config.yaml
head_dim: 64
activation: "geglu"
norm_eps: 1e-05
rope_base: 10000.0
bias: "none"
init_std_up: 0.0613
optimizer: "muon_variant"
schedule: "wsd"
decay_shape: "pow"
dataset: "wikipedia_en"
MLP neurons of a small language model. Each row is named by its layer, matrix (gate and up: input weights) and neuron, and shows model dimensions 32-159. Each number is 200 + 20 x the weight over its row's rms, rounded and kept within 0 to 999. A neuron's up and down rows have the sign that makes its largest values positive.
After each neuron's rows, "fires after" lists the tokens most often just before its 100 highest values on Wikipedia text that the model never trained on.

L11.gate901,228,162,171,188,169,234,202,216,227,188,241,171,182,186,171,217,180,228,219,183,212,172,186,203,191,225,203,183,192,181,187,198,189,211,202,149,196,195,231,197,206,178,221,188,217,168,168,178,183,189,167,185,191,219,167,219,198,240,180,208,183,208,181,211,215,236,172,179,221,199,195,220,176,225,184,175,201,148,199,204,161,208,201,196,195,161,172,182,214,196,212,210,196,194,202,176,189,166,210,199,177,196,181,181,198,201,188,201,211,180,197,193,180,196,206,188,170,162,243,169,213,186,165,196,208,198,196,222
L11.up901,188,200,207,199,197,186,193,182,220,211,196,234,207,193,220,220,191,184,170,180,216,185,164,270,204,184,208,198,185,224,188,209,192,208,184,199,219,154,173,202,229,200,208,202,199,208,217,205,195,203,191,240,207,224,189,220,181,222,191,162,210,211,186,215,198,167,202,178,179,200,248,200,217,220,212,200,237,173,202,225,175,188,211,151,176,183,193,186,184,192,169,208,212,216,187,180,162,183,213,201,194,206,183,183,192,210,191,207,235,190,196,190,227,188,198,180,225,206,184,145,167,229,200,216,196,191,175,216
fires after: "\n", " of", " Sup"

L2.gate931,194,176,196,183,167,233,206,201,211,196,209,222,235,234,206,219,211,201,203,209,240,194,173,200,207,202,229,182,171,200,160,203,207,193,163,197,258,196,224,193,191,231,192,183,200,189,197,187,205,186,262,215,189,235,202,195,223,200,214,192,178,212,242,229,194,199,200,200,240,211,194,232,196,215,187,194,176,204,183,174,223,186,189,187,229,191,226,202,215,201,159,194,190,238,181,214,186,215,233,165,205,190,187,168,213,219,201,193,223,198,194,209,178,193,218,182,215,201,198,185,214,210,203,184,203,163,186,200
L2.up931,188,223,216,225,186,209,195,204,230,221,207,198,228,172,233,216,191,243,181,161,203,187,188,181,177,214,197,173,193,210,200,204,178,204,192,148,216,176,201,200,194,221,219,240,185,214,217,167,212,150,220,214,170,206,192,241,185,190,243,205,192,186,236,227,179,219,204,181,198,229,169,199,182,201,190,178,172,193,179,188,191,204,193,187,261,208,204,200,192,168,216,185,212,213,207,202,200,199,191,206,193,245,187,199,203,210,208,213,157,215,252,193,206,173,220,186,225,211,209,199,181,213,186,203,183,174,179,209
fires after: " G", " D", " J", " Z", " C"

L7.gate495,179,195,229,225,191,178,224,211,226,191,213,202,183,202,221,227,189,177,172,190,197,194,193,215,198,210,195,143,196,198,192,220,205,191,193,207,186,195,203,200,217,204,197,206,140,182,174,209,206,191,206,188,194,212,185,136,189,202,169,174,200,191,180,192,192,205,202,190,208,219,202,190,214,176,217,179,180,184,177,210,199,217,222,213,193,232,205,204,188,178,145,214,239,198,181,224,208,194,179,187,155,193,194,212,162,206,217,208,174,208,239,207,231,189,193,170,206,154,213,252,225,203,180,182,177,211,195,169
L7.up495,195,203,175,205,234,235,195,186,207,218,209,186,189,241,188,202,151,184,205,227,185,217,182,216,199,223,198,175,205,218,182,213,211,210,225,212,195,227,224,195,227,215,162,175,182,215,216,183,182,230,206,229,210,220,215,182,149,198,202,171,203,192,208,215,170,210,185,188,196,197,226,205,202,207,206,209,137,195,190,178,209,204,214,210,170,235,218,236,195,216,195,163,198,214,194,227,204,184,182,213,183,186,202,203,238,227,221,197,220,217,179,217,181,233,215,194,189,193,166,199,165,196,196,227,177,200,215,223
fires after: " F", " Al", " Gr", " L", " S", "|"

L5.gate959,241,186,199,210,213,211,191,171,174,200,191,214,235,177,204,211,237,242,235,191,237,191,217,143,166,206,196,208,212,177,188,195,221,191,201,200,197,198,219,221,175,193,227,212,216,203,184,210,177,202,222,153,193,216,230,160,205,217,230,212,201,220,204,212,184,158,211,207,187,199,220,191,208,219,235,188,142,203,177,222,209,191,184,197,206,240,222,214,198,238,176,200,206,194,183,204,207,214,220,190,218,210,235,196,208,219,197,197,193,190,180,208,179,202,181,202,191,231,198,195,213,194,204,206,197,215,191,197
L5.up959,229,225,226,210,201,217,188,223,160,182,207,196,201,218,211,241,209,200,223,200,209,187,199,208,198,210,181,180,184,198,204,232,186,181,206,222,189,170,211,187,211,211,176,227,215,241,188,194,225,249,191,244,197,204,221,197,216,193,189,222,215,204,182,211,203,200,220,203,204,185,182,186,227,163,173,182,177,203,243,205,227,170,180,213,201,238,193,210,194,216,220,197,231,153,182,211,176,222,205,202,195,200,197,241,204,222,199,187,189,204,204,198,181,214,245,165,180,230,231,194,216,204,183,189,222,234,159,166
fires after: " ESP", " CO", " DF", "A", "O"

L4.gate409,185,192,202,208,216,168,197,191,217,163,163,203,156,172,180,193,205,199,227,204,223,192,193,193,190,237,208,214,171,225,187,234,206,178,169,209,177,206,189,205,194,209,206,174,163,223,201,165,201,194,184,175,193,207,230,200,200,167,188,213,214,217,223,207,184,194,189,197,213,234,174,212,197,206,198,176,201,172,205,215,205,184,246,190,188,241,203,219,182,224,180,207,196,206,184,159,208,219,182,199,192,238,207,206,160,206,164,184,216,198,201,202,175,201,210,183,168,211,170,183,176,189,206,170,193,205,209,194
L4.up409,199,239,214,214,199,188,184,238,166,199,236,185,251,226,199,224,241,186,210,217,220,207,209,202,182,215,181,208,194,200,217,189,220,216,235,215,188,205,177,171,196,191,219,221,203,254,206,162,201,240,217,178,173,189,192,185,197,158,203,179,183,172,217,169,208,207,213,170,187,224,221,233,217,200,188,195,223,209,215,230,182,214,199,224,229,188,195,214,199,230,156,212,183,194,190,214,193,220,176,174,186,176,175,195,201,205,211,199,181,158,218,237,189,224,176,196,181,198,190,197,212,197,211,168,194,199,164,171
fires after: " ESP", "ile", " O", "O", " territ"

L4.gate610,182,189,214,197,177,189,188,188,224,191,177,187,162,176,171,213,223,205,190,232,235,215,164,187,155,192,233,211,174,201,189,212,211,186,221,177,183,199,174,196,218,202,210,177,213,222,172,214,190,196,203,191,214,207,238,206,219,206,199,212,206,181,228,242,180,191,200,167,198,197,179,203,199,157,173,211,224,195,173,182,178,207,207,227,180,209,201,203,197,208,224,215,228,215,191,207,179,189,241,188,186,165,203,195,206,211,195,199,173,211,204,199,202,187,213,216,193,225,199,178,214,228,239,195,179,196,194,224
L4.up610,191,193,246,245,171,203,199,218,195,188,180,211,206,222,163,228,177,229,194,226,220,222,166,226,224,218,219,224,210,204,195,211,207,171,207,198,176,209,209,172,210,236,203,194,185,200,188,218,148,204,186,214,191,210,232,202,241,218,180,211,192,202,199,199,190,207,196,200,197,203,191,201,183,228,210,192,211,194,174,199,200,215,193,196,217,200,230,222,224,178,192,175,187,234,197,194,204,205,230,197,220,205,217,192,215,199,219,213,184,227,219,185,203,219,165,197,201,236,183,217,211,199,212,183,182,202,203,237
fires after: " L", "L", " R", " J", ";"

L7.gate589,197,192,192,177,198,207,197,216,206,238,197,236,219,207,181,197,205,185,206,148,222,197,203,196,214,218,200,177,190,209,205,246,221,233,217,197,190,223,247,220,169,207,239,199,204,197,187,179,209,189,219,193,175,174,192,193,171,188,169,195,207,205,206,203,202,224,210,212,212,195,198,163,181,216,205,158,201,185,185,179,200,200,186,191,221,178,175,206,204,195,187,180,217,163,192,240,161,197,189,207,181,207,197,163,227,186,233,221,170,211,206,214,185,230,188,212,194,217,174,209,223,219,206,165,212,188,204,233
L7.up589,204,206,214,221,198,179,181,196,219,219,202,164,205,197,223,191,212,209,212,190,198,189,204,207,193,231,199,197,198,230,218,224,202,193,175,181,219,235,206,219,171,231,197,234,183,202,216,190,192,202,205,172,204,189,227,204,242,172,147,244,167,180,163,216,210,187,163,218,193,218,198,184,233,193,200,203,204,169,198,199,172,181,199,164,239,204,223,216,200,196,177,155,225,226,194,214,190,198,191,204,188,153,199,181,226,172,201,199,204,208,195,194,207,209,211,240,198,164,174,169,175,215,205,202,216,224,204,216
fires after: " on", " On", "On", "|"

L7.gate959,189,200,203,216,180,185,197,210,224,213,240,195,177,167,158,168,191,172,199,205,190,184,219,200,241,196,175,199,199,210,205,214,224,210,197,149,172,213,175,211,236,189,167,191,224,221,202,216,181,224,200,220,169,210,199,195,211,219,191,191,201,206,173,233,168,205,180,211,215,176,210,204,231,200,167,196,222,181,175,245,190,184,197,191,201,229,183,176,206,173,220,231,202,231,205,214,216,176,194,195,202,181,181,234,178,207,196,198,212,214,180,223,211,204,197,202,191,209,246,192,190,208,193,158,185,162,174,209
L7.up959,134,202,212,178,158,206,209,184,245,211,208,188,190,199,217,213,181,165,213,233,208,188,201,163,209,205,222,188,224,233,205,210,185,241,195,196,201,199,200,227,217,211,219,202,233,201,190,175,196,184,160,186,202,207,210,193,186,172,210,191,203,186,194,187,154,218,210,188,213,201,196,233,188,223,185,204,201,211,210,216,189,219,229,199,226,181,216,180,195,165,191,243,216,221,205,183,181,227,227,199,213,178,192,215,175,228,187,208,213,193,200,213,208,182,201,193,225,185,223,204,174,183,200,208,209,189,162,227
fires after: "\n"

L2.gate280,196,176,191,225,191,234,218,183,207,176,178,179,181,199,197,190,133,185,229,200,219,191,186,182,178,208,202,211,193,172,199,192,172,230,192,208,236,195,176,187,228,238,208,157,188,208,175,217,194,206,253,213,169,220,203,170,240,224,188,215,179,188,190,189,169,201,176,202,206,204,191,223,181,204,206,202,204,210,237,162,213,197,217,185,192,158,209,177,191,207,188,232,181,205,187,192,201,188,216,195,220,214,195,194,171,228,233,190,196,182,211,166,195,227,198,197,200,198,143,208,182,178,208,193,210,224,191,195
L2.up280,217,200,224,179,201,210,192,225,211,201,187,180,205,220,230,170,187,233,213,181,229,181,181,187,226,210,211,195,246,194,223,214,161,207,179,189,217,182,262,224,205,221,215,217,213,192,201,232,218,164,192,191,191,184,178,186,228,223,188,158,182,172,190,186,206,211,185,160,173,192,216,180,169,180,170,208,195,171,213,179,213,186,202,192,239,197,197,207,197,182,190,191,187,199,207,223,214,204,168,218,211,183,208,169,223,197,206,209,207,201,193,191,162,237,177,192,190,183,180,207,187,217,197,219,213,208,147,204
fires after: " N", "N", " O", " n", " Z", " C"

L3.gate601,208,190,201,197,219,224,173,164,248,198,170,214,215,198,236,217,208,242,182,199,169,185,171,193,215,188,184,183,180,204,210,222,152,185,206,179,214,196,194,190,227,222,228,224,220,224,200,196,205,199,191,202,230,219,191,211,191,180,212,189,194,189,190,216,213,183,176,204,237,231,228,194,219,170,201,172,186,203,164,221,196,186,205,143,213,196,163,195,192,217,187,213,191,229,163,232,214,214,210,178,208,222,220,218,232,201,203,204,212,189,190,203,169,194,183,202,180,236,167,225,165,178,204,192,225,212,236,220
L3.up601,177,189,230,228,200,218,172,181,227,234,176,189,195,215,232,222,179,205,226,200,220,195,207,212,231,211,194,211,211,192,236,196,200,219,185,202,231,165,221,176,234,188,184,200,188,202,209,191,196,199,227,198,219,237,192,203,186,214,199,206,171,194,214,212,190,212,148,179,195,240,215,215,195,184,212,217,174,225,180,160,202,214,188,213,249,235,178,197,193,180,188,229,194,217,195,227,179,214,194,177,237,184,196,183,218,200,213,197,188,192,193,214,175,220,188,191,199,212,164,212,189,244,180,236,215,224,184,181
fires after: " T", " N", " n"

L4.gate58,184,147,191,213,200,179,192,218,170,188,177,186,199,162,183,177,181,192,190,232,212,191,220,166,197,168,198,223,202,178,200,212,190,191,222,193,172,181,197,219,231,213,165,167,214,195,145,200,199,224,184,198,198,219,194,201,192,204,214,182,180,173,169,215,168,183,213,224,191,244,230,179,191,161,216,171,189,187,175,214,187,201,182,192,165,196,192,216,141,231,185,183,208,179,221,207,193,232,180,199,186,197,189,190,209,198,169,208,221,193,202,198,216,206,199,202,201,199,187,166,190,166,217,220,209,201,176,190
L4.up58,218,210,214,195,211,218,213,213,216,200,181,223,179,227,192,200,219,211,178,195,215,150,178,178,222,202,211,230,186,198,199,211,191,214,206,185,214,212,187,179,195,195,193,187,174,199,187,171,204,201,260,224,230,243,232,193,191,225,161,203,188,191,210,203,220,190,219,184,208,210,198,180,186,236,200,186,180,186,207,172,247,200,195,213,181,206,202,223,225,189,181,202,215,208,183,180,193,222,195,145,216,203,184,198,177,218,220,131,188,233,199,200,214,228,173,214,242,198,205,196,245,191,196,184,196,207,200,189
fires after: " Re", " R", ";", "W", " De", " se"

L8.gate445,216,218,164,199,196,191,203,190,226,219,205,182,214,215,176,232,159,204,188,151,225,240,222,208,184,198,195,192,184,194,214,203,195,193,176,178,191,200,204,196,194,201,200,188,207,220,188,178,210,195,209,185,215,223,217,217,197,164,173,195,195,235,194,218,203,168,163,252,193,205,229,188,205,250,196,185,170,156,201,209,181,180,182,184,233,178,199,157,206,167,171,169,208,185,168,220,146,212,178,209,206,209,172,182,201,200,187,232,208,197,221,215,185,196,192,231,218,194,180,198,189,232,185,175,186,210,157,189
L8.up445,197,179,217,211,190,226,231,177,198,210,186,226,212,200,193,261,218,193,216,214,187,225,212,225,203,213,226,205,194,212,166,172,203,203,181,151,190,222,233,181,191,189,217,199,175,217,214,191,223,190,180,167,213,210,219,223,221,182,190,190,209,243,236,196,198,214,218,214,205,199,209,195,220,229,196,187,171,159,197,174,198,168,217,215,213,199,194,197,206,187,164,209,176,219,237,205,197,230,183,236,218,179,210,187,212,198,224,176,191,179,228,183,195,198,210,200,212,177,200,221,192,190,226,181,196,196,189,166
fires after: " on", " ft", "On", " sc", " On", " +"